Weights of a small transformer language model.
Size: 8 layers, width 896, 7 heads of 128, MLP 2368 SwiGLU, vocabulary 32000.
Training: a variant of Adam for these matrices, 11399 steps.
MLP neurons of a small language model. Each row is named by its layer, matrix (gate and up: input weights; down: output weights) and neuron, and shows model dimensions 80-271. Each number is 500 + 40 x the weight over its row's rms, rounded and kept within 0 to 999. Numbers have three digits each. A neuron's up and down rows have the sign that makes its largest values positive.
After each neuron's rows, "fires on" lists the tokens most often at its 100 highest values on Wikipedia text that the model never trained on.

L2.gate126:533460474473513519484535489527535414539561588506499495461508524465438508527509510473488395411472454430502424521563478547517505543491531502533519451557465531445419509484455544496403473491473512508479507463392517471521514559490514573428474599542511548500449573486527559506430488490493522505463486452436432518432477475509536484459506485541519564493515527586567511531539443469448434537561543514514535462490500511458517499577522451504437451488452535490507522444480472540481535544553546497443539524564479553513497620519546522501477484573498481540509516523589542507485545484502486446
L2.up126:485513530518459515523529467503476573460404482492574445532495476502559567464418553494435466456423518536544517446560487471499513575471510451488529485437564526501494584570511429446501471462460522465528520447535515445506460494587450551532449518497516401542488440488537535515516529541501487505399514479552521502478448455507582480471479459499430485538487496457574468531511527513494481509543497491480569526561495505532478498466559524498548543472458486484505563494597442554455489525419463471506531489538516453553520509553481439411578485427441511560505539504520499513562489444521480458
L2.down126:527471463514508545438469504503517520483552512587519494556447413495526555486447507482514469543555452528513434566496467557457528475482473525506499542485545462508551524499482457438494461465514461517521436424470507468466463510546521462470538560475435477546587482494535436519544501504549494506464529521501404450515511528474557483545429508552534420493538518516496513491506492544514461528538449496487583429484515552506494559499516547508536503513521502488501512441583549575557528527452470538497482498563461518487504516476541435556602525485448557530490411502441506437577502523445523432
fires on: " of", "i", "u", "ur", "ver", "ang"

L2.gate1967:499489492491454504469463441482429501517500510429504519483477526535446449439477533534524482483518479511457446563491554442553529577434560533528460583508512522509488579533461426528493516527468575533526478491529467564539522516455517472481471484470501494476489523404467466502553493500503591521491455529530540451574465482570473476462535492438523507546473435459464536503545504519531545508416439501436491390509509442486518537554494511472512491446495479528547477531547515518422512482557393504486568463524474499482545504487503461518435563506480475548513500526553499538545531516503557498
L2.up1967:504471530484583479539585487495536494582519480495530408494500491603528544511536564475462473519530481585475488503432515466476529510480464491499555538543484474425474456471489538489412450349470575530501540496438513506495474461506497486506466520403548493462488474405544490508480452488429394499446541439547465521479462520502430541507537492475518555455525549464533501494468491451544509477493454507463537534558514472521492497497490564539471538584528544560477457516469525533483504498513513522542477543534557513483415470489512519540466601413574513534530539450571507497516457509575556451
L2.down1967:512461469509537489429516438495530487438505416531530444608503433427636529496550526426528480503544468505515481463510520515474515500501558519547540531477517565528454473458499490523519498436501493448455565449501493449442425531491514524488434480549518500504514542503470526542559503519576483564489469557533486467574501491540524525524501529452487484614454533483489489572517459483522539512482513491531465431463489467518467589453479525537496443558508519547492544525472517539443518542503535514467511459494457525454504510583535438463483493479506510582584482506464488521554515472492489448
fires on: " of", " on", " wrote", " for", " written", " in"

L2.gate1241:470549538532559517536461467463479431464476503479509430487529507528518507461479508497529469544542462484537504399511488455543607489516458487565532587492507480554507515544450462543547472510505510536511504469491503501499446492497485401536511580488530492471478526495557499530446504511482504561452496520581462513494503496530505502422525537397455449529436500484543464458511599509536452505480443538509579443544497513491538486459585541459529467516429479537481564560520519521522485500527516515433527502502534445490486513506514446498552474580487511473460468483498450491517540553514457467
L2.up1241:505454461496522533503523461481531512463491518474487489537418483557503502495472537541549471493441494574491507423500573395541508550560452532447433518490517496508574497492511561571518481439471424507508527539418537510505487445446446522551458516477456561461466545527510460549540506492438497543492494438456524516492413483445560493472508537551493525501455433505499450534445462572471510507491520482481461480408591490573539435490458526476483463540513486495471510471498505496441527574463442514577510427492554515522525491538546505419456561458529500525530469571469502528560525566520446464
L2.down1241:479411504544531430415466419524478509516491554516516490503450497507583594440505580465540499485470419584532495529561494497439541540470479516480465487563505505479541511444482435515535530474472538523514510443478482537490445484483512448474406506439470490407513455533549485513506553547538533510488459460480451504529470464526440475511539509523552505447437457467491480496455524435496550507450512507503487575481512527532571456505459458474465504471424526445433467445557498475502544593511485489526548467527539536499545475471449455500439515472553565502537540541448491455493523574549461434
fires on: " US", " GB", "s", " British", " CP", " of"

L2.gate2311:557389418485528548516538524481470593527492583552486518516460491498493491528464567512606482467555504502564512465508464519456474540456401398572479501466493464479481526523484496515539509456440533487501478510475516597452461540498429492520503404555559472528468518540563512447498513580430490419451510545455419542427464457472486499556532558535447451582529461500561559559548552572553563501463457456525494488420422504514532518479537576425508554543509534553458500629519529523483522472525464530562564512554497498514519457518457467485480543511460534580468454567474485542486445567468489520
L2.up2311:517451514496477453502501516524531441460498486551541521490550480495511492441497488476545461503504493455534533379585463514546541480531511482491468451515479530482476494512569520482575505438445531535488435499512509517524555493491572454445552435468492474563546483503460538588534476534564569510475589446512498528530465496463467477528514489434507511591558447523504504524507525451445502533477532477485487513523508448531579503469462490528469507485447512501545554530513492592509517431530465534435535520474493485480498498478463472507421434485530531585506467455482478426496458505498517521
L2.down2311:439520483495538496466480504495468504507563521498483538528504570440523460464502571543534464461515521501489496502468529492521509476483468497444480501496481461526466499505469490522586505519497461525488501500491532549420491506516462499536508557506501528485457565510467470513574481410576479607517551549465475457465403428490482489449407513551465469479510495542508527498479427578511532555540514513529529476534537523525526506475487456486529496560559502423484503452467570380517504432460511472481428526515518536462542536501497497445562512495531587484516466505498426505528478497438485457
fires on: " to", " not", " Conference"

L2.gate147:519524496461514499456512512530459498537498455492472485515482490502538422503533537497538448454468505471512507462464488458522549578492504518536515523537523525503518538448593457520443500534439513496515430530491521511477501518491551551615485525464515486524467528497521501513488590529523531464490532504460544548450451517507520571527487556499469515478552443510499478482520531488531485533480485507488468433485460531542545517514597544555444551494499525506510406563422529492451534512517482448551460552567551524579396485431541524537502528454517458534468440535452580484486480575496603522
L2.up147:520456503528541533546516551546509525514515544431498573456505442442482515473548538584458520451415560573537504458543544471493464524473458507486470503534525444452561532501527534548401461484516539513547493555470556479541578509504500538498557478526456505521531447518560569517408529515482497462458461584413538523496507556518468492573488434536501542521537454551446516512508497467510521513535442443492517514473480490453496461551519494517531507474580501496440549518418529523516556440552533481502538516500523547571453447485502476508513468472468487454535422572500520479493499561453574523
L2.down147:459495448473436545495561459484523512498500540483472508560532418551451524452464390495495541462524468552488398473529509627521495562524496460535491461470504567432432477510534480468527417510508524515557487459487501498428464528548535513474500459474456545560492539559521443486502530449493480586443550461514541520560543525502522514508444491494497533518499487538518454486553537516559558487543463494492479487506509510464457492531543511501492495489545493510478449572511565487529460542491542518520488571507541541501451470426497434483463482466515471412498535591529495506512508535521481461
fires on: " with", " to", " like", "like"

L2.gate2018:469487462483535536506557486501575417485517506476650496549445476503551502510539484469494542458493522602412509477527528541451501514521483515476449619452440476461439539574541504496507462505550477501503466498497555430498467488548544464480543471395482484515508524488458465476441541445516528517490482510466532534555499497509496395438519483492546513517565580506502501458514499504486517460521460506438511477480483562458510478519533507472539543553462485515547527535524481469500558549472516544524498490439555553505489491536568521483453455490494494520462548516448489533541555588598503516
L2.up2018:531506483549440486576532540512524515540402443530565525421497536463485530494417471504538535555504485452419592494466546451533477468491513486501543447531514519549577540501496513491517513529493459448513499567508477446504418465479502523518459540508477499492539458478537440514495496601486547523513536554472453504453482483511512536444499509520434476521533412526503544547498536548524554489427509452545442485556519529564453588563552524549472533482447522512489541480558500490479511451492542501603441469463448552524514450457502526410526498561505489404435502401503469441533542504374514461
L2.down2018:504529590553586526489504532498482503537481452493447517586499465470415478561461492510473511583452509474452600423459503479542484524520570547495534462534511590480563545390457458455439543463454514486433449597529492475519511513498478568470526488503476460452483403482499541489576547503560498543459498492516480447426491466483481503490526508519477492403471513509543465495457492438488461439496494490498522516508476500517436535426473512556511503448522486449533527520490534540575480512445482529503488483527464509511503422462524519485496461457530489498466476443501537498518464537415550453
fires on: " of", " in", " early", " on", " late"

L2.gate355:554473550470481537455454526532495592399509498466514562547501472503557471524462492480480519501460532449480444525476463505477490484517470489486503480511435495513499450526459520488486529547499541537468541495462467554540571527517485534517487474491471518494493460564560495524492457450449442489527559458473476476548437457514593521544472515510554522567499508527516467505510526450607474539499541491536462451472462524549564491480470447570521514503474516506453505580446437438538531564497485507490553481455459514501496546465533530453502546546484487468505487514509494454468537481506486502
L2.up355:497439409505470496543465500486600519497543521506516504503514511554446457527505496530532483503456475522483485472448535443434499455471460518556455517506445518529530504432448525510494543506466493504456538510517488532497496466513513492556434499437476472468470534513545506512533449416506432465560536502479396518529478532525459465515470445527439499500513533469531486537414457497545493564491437496503590495500541521504533584479483476545549487472489447469536522518470502491490520522480526481601426593519451500460538552462553550410471453494565517513546491490513534470490505554482522430
L2.down355:505501546501551520435532512542492481482510449480437469488518586530509502466438535525459475497525519528550416495539455520468521478576517561467507527494529485510445535494435442496540530497547479530530371559531474420448421507493561506550467557518448497482510530526591495512533449541510497646500497492530494528415529514537520522517575513447541499550472461459542452504469554506504439588470516559538453468460446529571521501522445436489482536514475481518385471420550445440550481525541503576471449539465490497459515428519499453466513502473538426411440513548476497547541504512505439508
fires on: " a", " to", " not", "th", " already"

L2.gate2320:518532478468506513511519481440515520517504415510478430438474522527443552526502572554509456479458500503460435543535562493489499452515469404533549534469518426556575493575428515487444548465487464578560494479557460600496485486503505455515438474524469536579427492448514501518490473535537461523488463464471510469469582527487530515496427580494513506513523560492418498527524472572427497508484519461472460454529532471536508552501467552558461468522548495517454491487537525455495493436480476563505528496540443472418465501471456501568483474550535581506517452434515499503528497473558495483
L2.up2320:479452469488498496483541459478494446460485455514580544526511539486484535532480510465453490500514457495453504495503542457545452539469527487500537508460554538537583470529513493480559531538486525578506524468490492469504513472513551478542532545468450558462489486495521548461523486529472492494479591439445495411528458505537498595502461472490524544546511552469506516501553544591464507515456514489500542552512523490549493467503472513545473458547566461536507561528533469440557434536480507531549548494531483528496521479434443506508497453560434512473492492429510452530504507547486503511
L2.down2320:547505510506489540499482496576534540487481457490491580505559557517521506554578506465501550500502441518534466565562534538573513471492564479523561517489538505480556505506493445424495606481467442505509537432581556478511539548527401436508462505442571537492493494494572533459509513490479493539482412483438538426519464565464561517588447584506489426555470540530426469507470473419504561474505429496518486528500515551552520467476427506527488436497484456459547563579508515554482418487459421460532545514526514468462464548507458513481527479434546495529533456456530443518454504438449525441
fires on: " of", ".", " to", " in", " from", " In"

L2.gate1300:457470521541550488513538409504459467535504490539533503540431448492524473529444481440483495492511519521459430554432482465468538575482578500535469493483497514439525488460468437482530415475489493519456535493535499495515542492501458516514565546416520462513445489517481471459490503474477556491469481472521536590529499533545488426506578514535499470430499545480482395514566453431506490499483463487480552473537484479465438474536561521545456484506475559533591508505502511455428507490512490492480491469391467459501527574476514553502487523440497473482462585503509445504487477408627557460
L2.up1300:551461537460540493515548492483512493529491494520524521478553421512482449438459495460494486473511454529511523541518513511532511521516516538528398492457514463468518505488507542482513422519440449472545467589448471501518504439500546403523529477449498489510570476444524483523577447515569500474487483581510494483556487526546490550548458553453489465559584555519519561625463557493527488552442551545501534491551508479437521436519490506459429409489536533492504483555501596497420475470502487414522468521428421487514457593612503484496433639482431508509523533444481459474457439536450444456
L2.down1300:480520456480514556460543571525500485440508484502543452547512430506480524478454456462434524504566565478472447545477506501461549534518516495530518511435454574459520441485432501534487472458509488521538465523547550536488494413463519519513459515481450462476496514500520507457558521459512511553485528578520554436491488558419482496507506474504486437570456551509425465548505494528536465496491478472490478460476493476454469492540544572450483449488544509552482544512574575513492508513449450520533502582502454476510509506483521448483489515477487511511524502503466542556506512459541533466
fires on: " of", " for", " on", "ed", " said"

L2.gate715:475507489515499493555490458494523429497527523508507437541497514496455478467473487520536553490462521465467463529481520528489452442513521449505496520505470520541409531554527518498531578496502515523486457442453464487535423463488444490500500555488516496536485485423495588524528571468505550556579479480511463542564435471515505472541569501564506521463473533442490517509602464466462533460533478545491515512505508486455517535561473508465494477533499521535571548441467488509505491536529475552516503491496472439477477510543483479500436464474449450493485593504525529442444500515611524531
L2.up715:487502497554533491522511541509495488420441516504492455498512557505534537480554542491478540455514494497459507529553535501538440448493543491471479403479458553504506405491473476503470508528514557542509483550511575475574460459551474424526577514522506473498549479503554567596512526522482511477496427507532498538543504450452473482549443500507522476460497567484468489516452500434591532518491517549516493530506557424510481421504492390564523478563578494536457499512513496493505544432495535457501521486543443477476527519493479528475557490478517520526534430451448467537558488491598479457
L2.down715:536508485532544451523407509550501587440491456509476506487512552529486497454411529523538456454568536507556589455537407548489425464554460545459485497508484548491422430530582538479462560529488491556531472514558576504528440484484504499480478500456538494540506588516449525511490540474481535537443508468473519580458555503550445564489518445567493490486453521555480499470478481423559451527549495551525448581492503499511467487567443469512559429542472420511586531471505492516499515463586526509532525507509509468445488447505433483529541530517524445610454479539490505483497487490503526504
fires on: " States", " field", "ve", " point"

L2.gate663:552470530474475564503475523512450496490490443542490445523572484519538476495548568504558490471519526391508538418545493512526419465487547479504466469523503567514427532468466541502501526509446577456494469518508529465491557517516449476461547532467483451458553461485521534482438438501529499414495492571479460549508506465555476461466484497519479529551490584536516611476526482459510499542502504440485615504443502488517491404499464546501514560499503574506467509492441456503471541588482535440449533455522502546473498467508490522506572510532576533485550444463556476490486499485505530420
L2.up663:501482522491422507500502446583510487437516513432496515479443486434527503449490522518479517473587492500480582468554559530421531484506576468479472510451583543540567519510496548449491420468562484498475512485499501496481429479534474517483561509463474504479490539478502469466475490462539521455502513478490489454542452460467481525570508494494510506521469514501483489551575395515474518517496462530588499451484489490443472470550508555469478471492447458450445517478511502461568473455473498503547469472503518529487530528505575516446453499491567557533523488453515502505610473514536520466
L2.down663:534571482489431474473495521573513412466513480574550572557454556502523444544494490474446524541498457521468524588486528516516493563476492440476510435476516535480531553459514566495490479477465506482581525537544450493499531485529460499475450473449463522490545471549534507435510506529490544442532480535478473553574481509514464480464422530503527473534534516524561522476455473430486524587547498450569569498491554555451504433514423465566453476507529500506501519494520447562483550557532469451498477551474452559485491453562486390482443424494517503447574515541481488538490470548535478478
fires on: "/", " of", "i", "ly"

L2.gate50:452427433407537443554510478518486501534469482524540483486578449473479473542480578503520459497485500509437474539541515430599537527418450452525498515516462519470505484479486512485522530511512472477500471485514495524574466495445491587480453571542437516589450463506534526492468493480501451480519525535498496491528440446570477526498534567521466497514481495490503506558639516528503541466510433520468533411490458473569464501487521422569502511555442459564530523546489458487466410531539481494479430502525538487510547581485496510501586489529425435514624503461427444469527552513522526494
L2.up50:521519562518475540415542398484497508556495537485472474437499522573559452445495474520485550521516530493592539528523511531451478497565514552542510509479561486510539507496500499460487492470439568484510528474532518449443531528549562435501486460490541482446529477477501537495456487495518582492441506379576462497443445528518508481545471453501470500477491552459539466487463462419512482586479410444527459517533517494421527495474437515431483513509555514500532513484451547453541494439410509524497539463540475503559475430455510385531466502498527536480537482469532562518512473483500512445
L2.down50:517581519502472627433494471465530568491523499481509511490495519551552461508517415368549532458475488540530517466493536486455487487537451535536472481448548514568532518471548462466441494475477492532494535480440525462412524479512493510508501502516516447491540554542553452556503471517503484268494469490545455508530489506469576440437511497466454514495493507499545465459459512524541494468459448447507468543542473499505523528531482510520520458503473528494465483462447469528510529448462479539535553544523522548556494471525476398510463482542506480466555445567453543524526546488484522432
fires on: "-", "ly", " of"

L2.gate1554:441523507513503429486527456474519483497488465502524445549474460468521532528526423591496544497535467509441444546425439534488517427528459508510561446510511528503502532474463484464596478537533530538514532475493477502541581540520531485494557481424508517469461589452442531530542465523431519536479447505421528614482497470464491449534514541436560496562506510531457481500442477512445491469545493573462471420484594550551533486475452443571573554559493451547446445466524527514571536468456423520475472497494529479451559547426530529459477534543497475454481517495428430531488441455423512497
L2.up1554:450546559461454484544463504466578450500553485469542528486472514491547519500477461501539513477469508522467508523472469498462513415474419576450536510445525493445533545447455558393508555451467548495470506439499447514446423506398534449495565427484443490428521534506465461461517527534582544498458444469475526426490537551515522494442514540521478531545530561437476473479477500466544448504511516516526509523523561497447431532455488553552505454535540497567501453505459523542427485440492486509413481509444518474572525496458524491513553483518554509457451527553420494559432540488504481512
L2.down1554:468551527481498525503505570505523531484524478495511547500520441510558501455459540529492472458436463573526536482579528420546426535453481506488445513455549510499572443539516512489466536530477456462442550526547506550530492479416609508481469500502534483535579500546515553512484521491452534666538508471474550447528577571454619607473508557528493455512564499534468549497487465535450489465489556522458489491554501537481461473522450493506494452446444455537504521516445452519482428486548461515454546472470457530525539548487504474527519517434498545517396463537508563553452519469510594506
fires on: " a", " an", "ak", "uk", "ini", "al"

L2.gate234:484427498527497480520501531503515477475571545574512455472529570494493439481471522507509498494436530544450501505511504427504535517499539445509547473505527465489521474470474523419574476473502518512469562490497499527507493541517489448513556483598505563494483528548507544459435496481574545529521509480522550523584533462458563547490466476512510459459452505501490553480504479437456435494436446522524606506452470452389506471492515544514507440530512523517519482477512494518399501491504513413519445540466491547524455494535481536499486525526490589561499573506524387534536498572521502517
L2.up234:452484508484481498423494412528450531508455529462503500427492549516520516449542451483559509505561517479573570584522578452473506556490505483519488497439512535493539511486519489462501477462519448502461473551497492490543450503489574481481445461557531496542470445415546462459535424552589504454508526535484518541488484467496432476549453611564432504508455451484497483446465470501470444452529531449443419487500529488467519448497525468501556500472543595494499496505524487549398529469548480504437553470501509500478505520451523478517525444498472519526442512485583493571519548482493502530
L2.down234:532553502500549483590488460459474573505458396478504513459501590524550518454483504486558491575498453481565499530477445570490464558490526524459480462571516513496506510447501542410437510516490462466475517433516435495501426479520483412463457439572522502560459477536519489551531508520579418465455543542530511519480477472505536455499466572542494486529474490497488490541506587451434479520536494472476439563487529510515473506496454474508490586502486556487533511531602448437564452554565476541519504524475558522480535548487502489480508600534451537447504427490526515464478508496508511489
fires on: "e", " of", " also", " was", "ing"

L2.gate899:500474488524454406551494480529525507461484463476487569475433446477544472532518452493553510436434524472463590505462463606542518545527492462494528534531428560577585539526495454499487510496454460472518570504496533470543503502457557463471560491497551493417445506476480462402495506503531522566517493535524446490481497502496498452525535506493451439501479539502450531536505522481536463534553605579460505538417574467454511482486519484524467529547535502522427475560491495590496465485567440564491386540470542468464517529504519551500455525497488432441518524542493532409509474484500480512
L2.up899:494517552471540558524550473528458546554507485525501524496515541421466531494421432532557460518462540512426535546474505541413452460518512577487550473503538498512523493464503516501504489454465467515444486550586529534515467522480507499428463492495452472543541518527438499548475518546450500516477461507558491440513481485511463513488518541514550472445488469543552512467443511489585506522494471458559436501481500561506555453553468551465521483471558486505485507452578484410533514453574532495523550580463509478482504579533403447440504485477437522432521490499509501510492501455505453497
L2.down899:501463507482534467485474503505552452429505550484472522572452516586511465459589547512482521480553484502564503407541497463537504532482509514402526403536479504495517560517475568512510548503471514482494477501545462470545497485439429550500493437498515537511495470496547611451492480434544535544496522458491494529456482478503464494536428524484516532502497527475470519567499477502464457502521535483441483439435486559540492575469498494509456402439510528512481496535460423480433478548472528489482559422513490586481493493580502469474502587502512501532514511520520449499510496490471499474
fires on: ".", "uk", " on", " by", "ak", " when"

L2.gate1728:569519473423568465475531504434483498515520462513501500490431498478479523534512484509494479441551501509412475440532471486522457536530475482496550516497545577492545502528496590457520467507483550515533510484499532517568540525497555537522490552517507561549483561447551463485484562490508417496442547474472576533484507512556472464498494537484511502481486481447540463524486524532445570504487459448459470443518417429431511603481489506436492500457539536473433469447525529541453497506469568533542500519490516531508434597628449468511480535513482540567464500514430453459580551469481516480
L2.up1728:447426509466500477451483475569517510499516466559510479514496524503554433542435472488484478524548490443502471514502450518529598422490476435441555458430526483535468519577461469489533513434479532583605509435533361491531494516511555481505483498523478484496471449419495470472493454516508516457558443501574486545492453531549560492546461523506504489560458462480445434507527560456515513559514536476471483535559557516518493472586506514522585550619523502518442506520525468517514490447404501492469590479482555501509507430509501492468529526510411522540449407467527556504545567504556512514
L2.down1728:548585452498592503509494482436517540478532463455523523492511579559477555507519433464542461506616536451520506479495590520525500526435503483531490536487547492515495461472524534473413475466518560503513593486538561497510556531504457447497492463438562561486528532501494500443526485534543458557478472469443558480499564492464519566471545506426492496503437494475457518453591543469493475546453515465496487511514455481508525498553513520531552435457464543498516490521475508465502496487526499554498445517513460507513436572536463566505502501467472528487544525514425520459492545523531510522
fires on: " of", " in", " for", " by", " released"

L2.gate606:440458513570536499508536532516520502538566547462595447462490518437529530504506481481496476520545521475436562590511504528497542556521424474530477546483453418499483441597470493534529611509488540532506470530430445451568478546432475494504413423422495471517559536533508489496493480542468458522512544486490557457498508479457499510466511473477418468498494576485491492516537539525537468518501512479515492451516581521552507539537536515486448499498447534528532428530513572474433551546460512518468557504505513496513517488568469524507578516560494512436441441548516457482495466481540458548
L2.up606:437419528509482467497491440487438462487410547511537430484461525550562441524566417538543535551499497460515532555512527473548529524545496507510482455587428510469486448507562450469547529550497503509540490487506475518547432427512457538498526548429526512413547484525481516437520489434522473456537562412457467537560527513498450481497525575535464529415479480493508514494515537527499455472498436471405453490488470520474466476462552447525518533475498488521448558517595461487492465468501534527551477523542533518455566508516582481504475485569566489424525570505494558568468529471478443576
L2.down606:506461467455511472494496449519473484513465538519476461416494510505486536486558468524474582499485500512544460483477558506525455453533577517474517490621448395451517473429490407508464536517461496443533470520497530536502487498501453480463485448461528548449573452525510518540535585456494487513525568480540527545555492411528495463532548582536509472445551489486507540476486603420513455471452449474453467476511538494466552484474509495436542473497556524502460456526567492478463564410499519519526523518489481464493503455537542478480532521509548442502436492521497515486438454504528439515
fires on: " United", "United", "tel", "ley"

L2.gate1066:489447448434479507525556439474405487454568403504602428570514534515455520540513452619438502526473567539512600499439487478553525471491538501451582584596512523494554495499503517445483540554491516552515497456427451534534568544566504478481508560509447554494447460505553463480572495567450551459489450511551481458525429472504486490508492511533475521541506486512498499524403528534495508492530501516503495451480494445524492538532428433561492459529487505583506484486527525540445527554497483502499469471491480488463485512511544533450390420463513483458527518444456436482495460480569500512
L2.up1066:485508507563518519533454485428449507529510439477540520370391530577494564534430534516480545477510469492467535490524491400497494481479493467467508496535454506537490474513540498467473556534498544549574490457552472536482538525539477479498485517482500506432480532574460463492546454516497554491486451574513493476472455529451578539469485496527450503483471548493464511602528494540497446498443481464456473462440497498517475490517436455485515430529502445518511481508502452525473515536490426557535517539524458556463427537448604563494540494517448490477424539394388472435537395507438496435
L2.down1066:462534461506448479502506522502460526449577513509524509514475473540483574520459417497506519540464494547470512495505427486516566514452551493534498474480528542501511486501568506474562470466548494466497531472505473510469545503490443483498507537480525543466485507557530519487527408535471485614504435466501580498483545481462500477499547495489488550471454466522525518504473574489503527522454501488540510481520420520516584549527499503482498510495456496546493515469471465485548525461447428509458494430438515514490507454528518535547445489530461511463459506451463553476500500527496488433
fires on: " in", "e", ":", " to", " with", " through"

L2.gate1918:489447511499439364427489468522424520541490504513500526499466480502459507420457538531559457529462539496541446468449429515522552507523448466484541542531506495519508543461606502513502576462445557485546468515510489562503537509605513551482501547535466521510458472524471461465527524473460510518455462460575576465618494537572508464483497529425471542447536550451551464496528555478447535416561520482547421460535530489495446439450497570523538532608474502498467481481494530510508489456532498525502514500505503510541520553505480497537538504453530554568502469527522502444445539537568539494
L2.up1918:458533431486548484469515520478426496457492556426530474526482525479542465484519487595459513556452498501529503406495513485552537514502502531524533512524541458473585535469509473518495478552444479438539462469485577552417549483557487467499411483560423484457566515463430539490457544515491496498453512454441480583441466498494495544502538560419496510547529567548483503460414547478453503528466519559460507499527423497539563540448460490553402451517451522543451497494442535494570474482498551585559552502483526525596486437492448488482450503526548476509546497534474508500510469533554501512
L2.down1918:459471474432519493486488471463474498550508557495437496482469474423512428507484491487489471525508528486443476463485446528467540496484532458545506487598550493499468505545510498433422478554472489526483480456512428462500507472579528548537462478517541515521574505549467563515516530471423499585467404446458530467528456489486459523473579526463463553552523557578474460460468505549565489452525479466565470476555491395492488423531504551468481463419510552499498509511561500507430479522439483541532560493596547506538423463496483436498454467500418435490475555418522567423515493577526534440
fires on: " among", "ing", " against", "st", " with", " to"

L2.gate360:483533550541529489550465498472521501475538533505498551415552540627517452433466593554543543531554515445532476554377493425501461570507525435464489454527507517494465527514519559502475440513538559474559458432506564395438483466470488482487545552528493532437550505478501442492494520428558433472452509482534494508505511609542478529466486573573474446508515463418512501506588532512453491470515511463510504524510547538449514444493445470458550511495511518506562538536495524521509435524467443477531531498507435513552515480459519487457513499581506564513588459506507400445538531487546487511
L2.up360:472471508503506461500508455519553496566462484530480520418471491550451471465509483504570528517480508536522516530460489453414481474540512478521484523563519473484508500571535526483503493551472443499560498488520473507485492565482458574537489473500430491507484483468568503557432510493520442524457444503566521563456509551530518563473508622507481533484489454497492432489531443444458420587586555546476568439481474460435480508525524531427488481463486481470523557502512504566501440455555495489502453537568533534446527518476521493422469480518489473534520465481558471467542494482559441425
L2.down360:453532517522533470545497608426591571506500466487426538408438529497500562503448463483523507514471496501468542535493423510542526479482477511443458456514455430500503544486559495544443454456554550452547493490503441433464442510496535487472521499479467517473461496510541490514449404493491451452459459416511479499558437435483472541533530490471532516535506568483550495451480432448479539525547460485510451522448461618481517523499457432518580432487523544506522529537475585461522542503507495480506456527562481573468431483526464582508520532418538546503497463520496545531452503493515497486
fires on: "i", " of", "in", "ed", "ian", "y"

L2.gate1852:463473433532467511480491539495480523495493488509451515527575514485559448493406529463536566553522477540442549547569512437557515532445490462485525509547506495488461480454522458477561538475433536508534522523511419550498555476521481467519467490499502489511575475515476554575440460526520503482473544418578442487491493515562483553478479513430499518493492483445455488470536423452479463513518505484482541476535515504410551433438473548553487451559489563533449497545532509485443503472582514499564471510548465544497459565493507476477553515555421533485559471522484492572548423478477536496
L2.up1852:540523427447506487483527465473534514471507520506474473487500480491551501459531556557480518490489583494511475520464474528545455498534526562499509526485474451533527477474530484451534535522469475461454555588471535529551496504501573571489502495504489509521506429417567445457486551478496526482483506533474454482535480517525499503494519560513421534488498493493555534458450486466435504551494521519510541426455508496550453481552450507421519510512417432480483561472480504533492541581486514511499479412457515425476482520402594513600505477532571488581527507501571527466459490502499485496
L2.down1852:465485490495493535506511440489477511536517497544529460501526508455526586495517454450445503517459473522441567526498508520515424459572552566481446497552533508488514433404576439570529481475517498518516515495486504426483483497517476527498489456503460536514472522542534411499433487556482535555532515553354475493543538494434451487472541484569514532540543526510472511454462549442543559463518455562532494494509548548506479425511506543459498489524467484540491504437580484499451535530556408469509518514523503477473480436520500512568466506494534480473560497533530473463481530401521500460
fires on: "s", "ing", "a"

L2.gate2294:493472514526458545577504497474493488508479475520487378503556493513560465523483491453498511498467526401495496468443449450479470591512428459509522446476581500506490472512535527500470419480522564464537548489486510600429508454471551467521487558442467531494424459479467519483460499473527471470554576527447470554552433565490512551503514513504451471518554494477517489541480497538551504461538449528484496457505483438559445548463501503437499489419494494499563454540429429465489439557428463508488477553528484464526469491442526518529524505425468494519490551466454497551465515511469531553
L2.up2294:511508495453482458477472502478562462529589516431508495492511537487543486464467567504504477516425369552487521436475498504516441574439534477526452546523483419519519532560494492482545496466517468575450538503528494502541537497494567436566430508599441536500438575521514471493477475459537564557492467396467517583584498543418451487477503410472479464457485438506532486476470499475525449518456518512468546608530453511479546580474532556484449498385487581472522540477461478577473459453549477469506501464509450499509515514520481552496465548456531454525532512501514480509498494511415551444
L2.down2294:521597484493544453504529478564566492517563467444470533505543509447506486539470512489549478493512433505488437434514419498511501630513447523527538493478540513469534576506451399548565513540477487491456523535468541496517546580562512489456465479524499519445498524515454517548501466520460505485544463492469485466442525470529492435452480571514517525497478537490503503436536542469531426573457453564472408515515554500484498500468496470469566486441494530450454504480407526501490519481426520448434526523554596496480461497527508514507483507520473494486500527571458514515497524496387476500
fires on: " to", " not", " whe", "ado", "t", "o"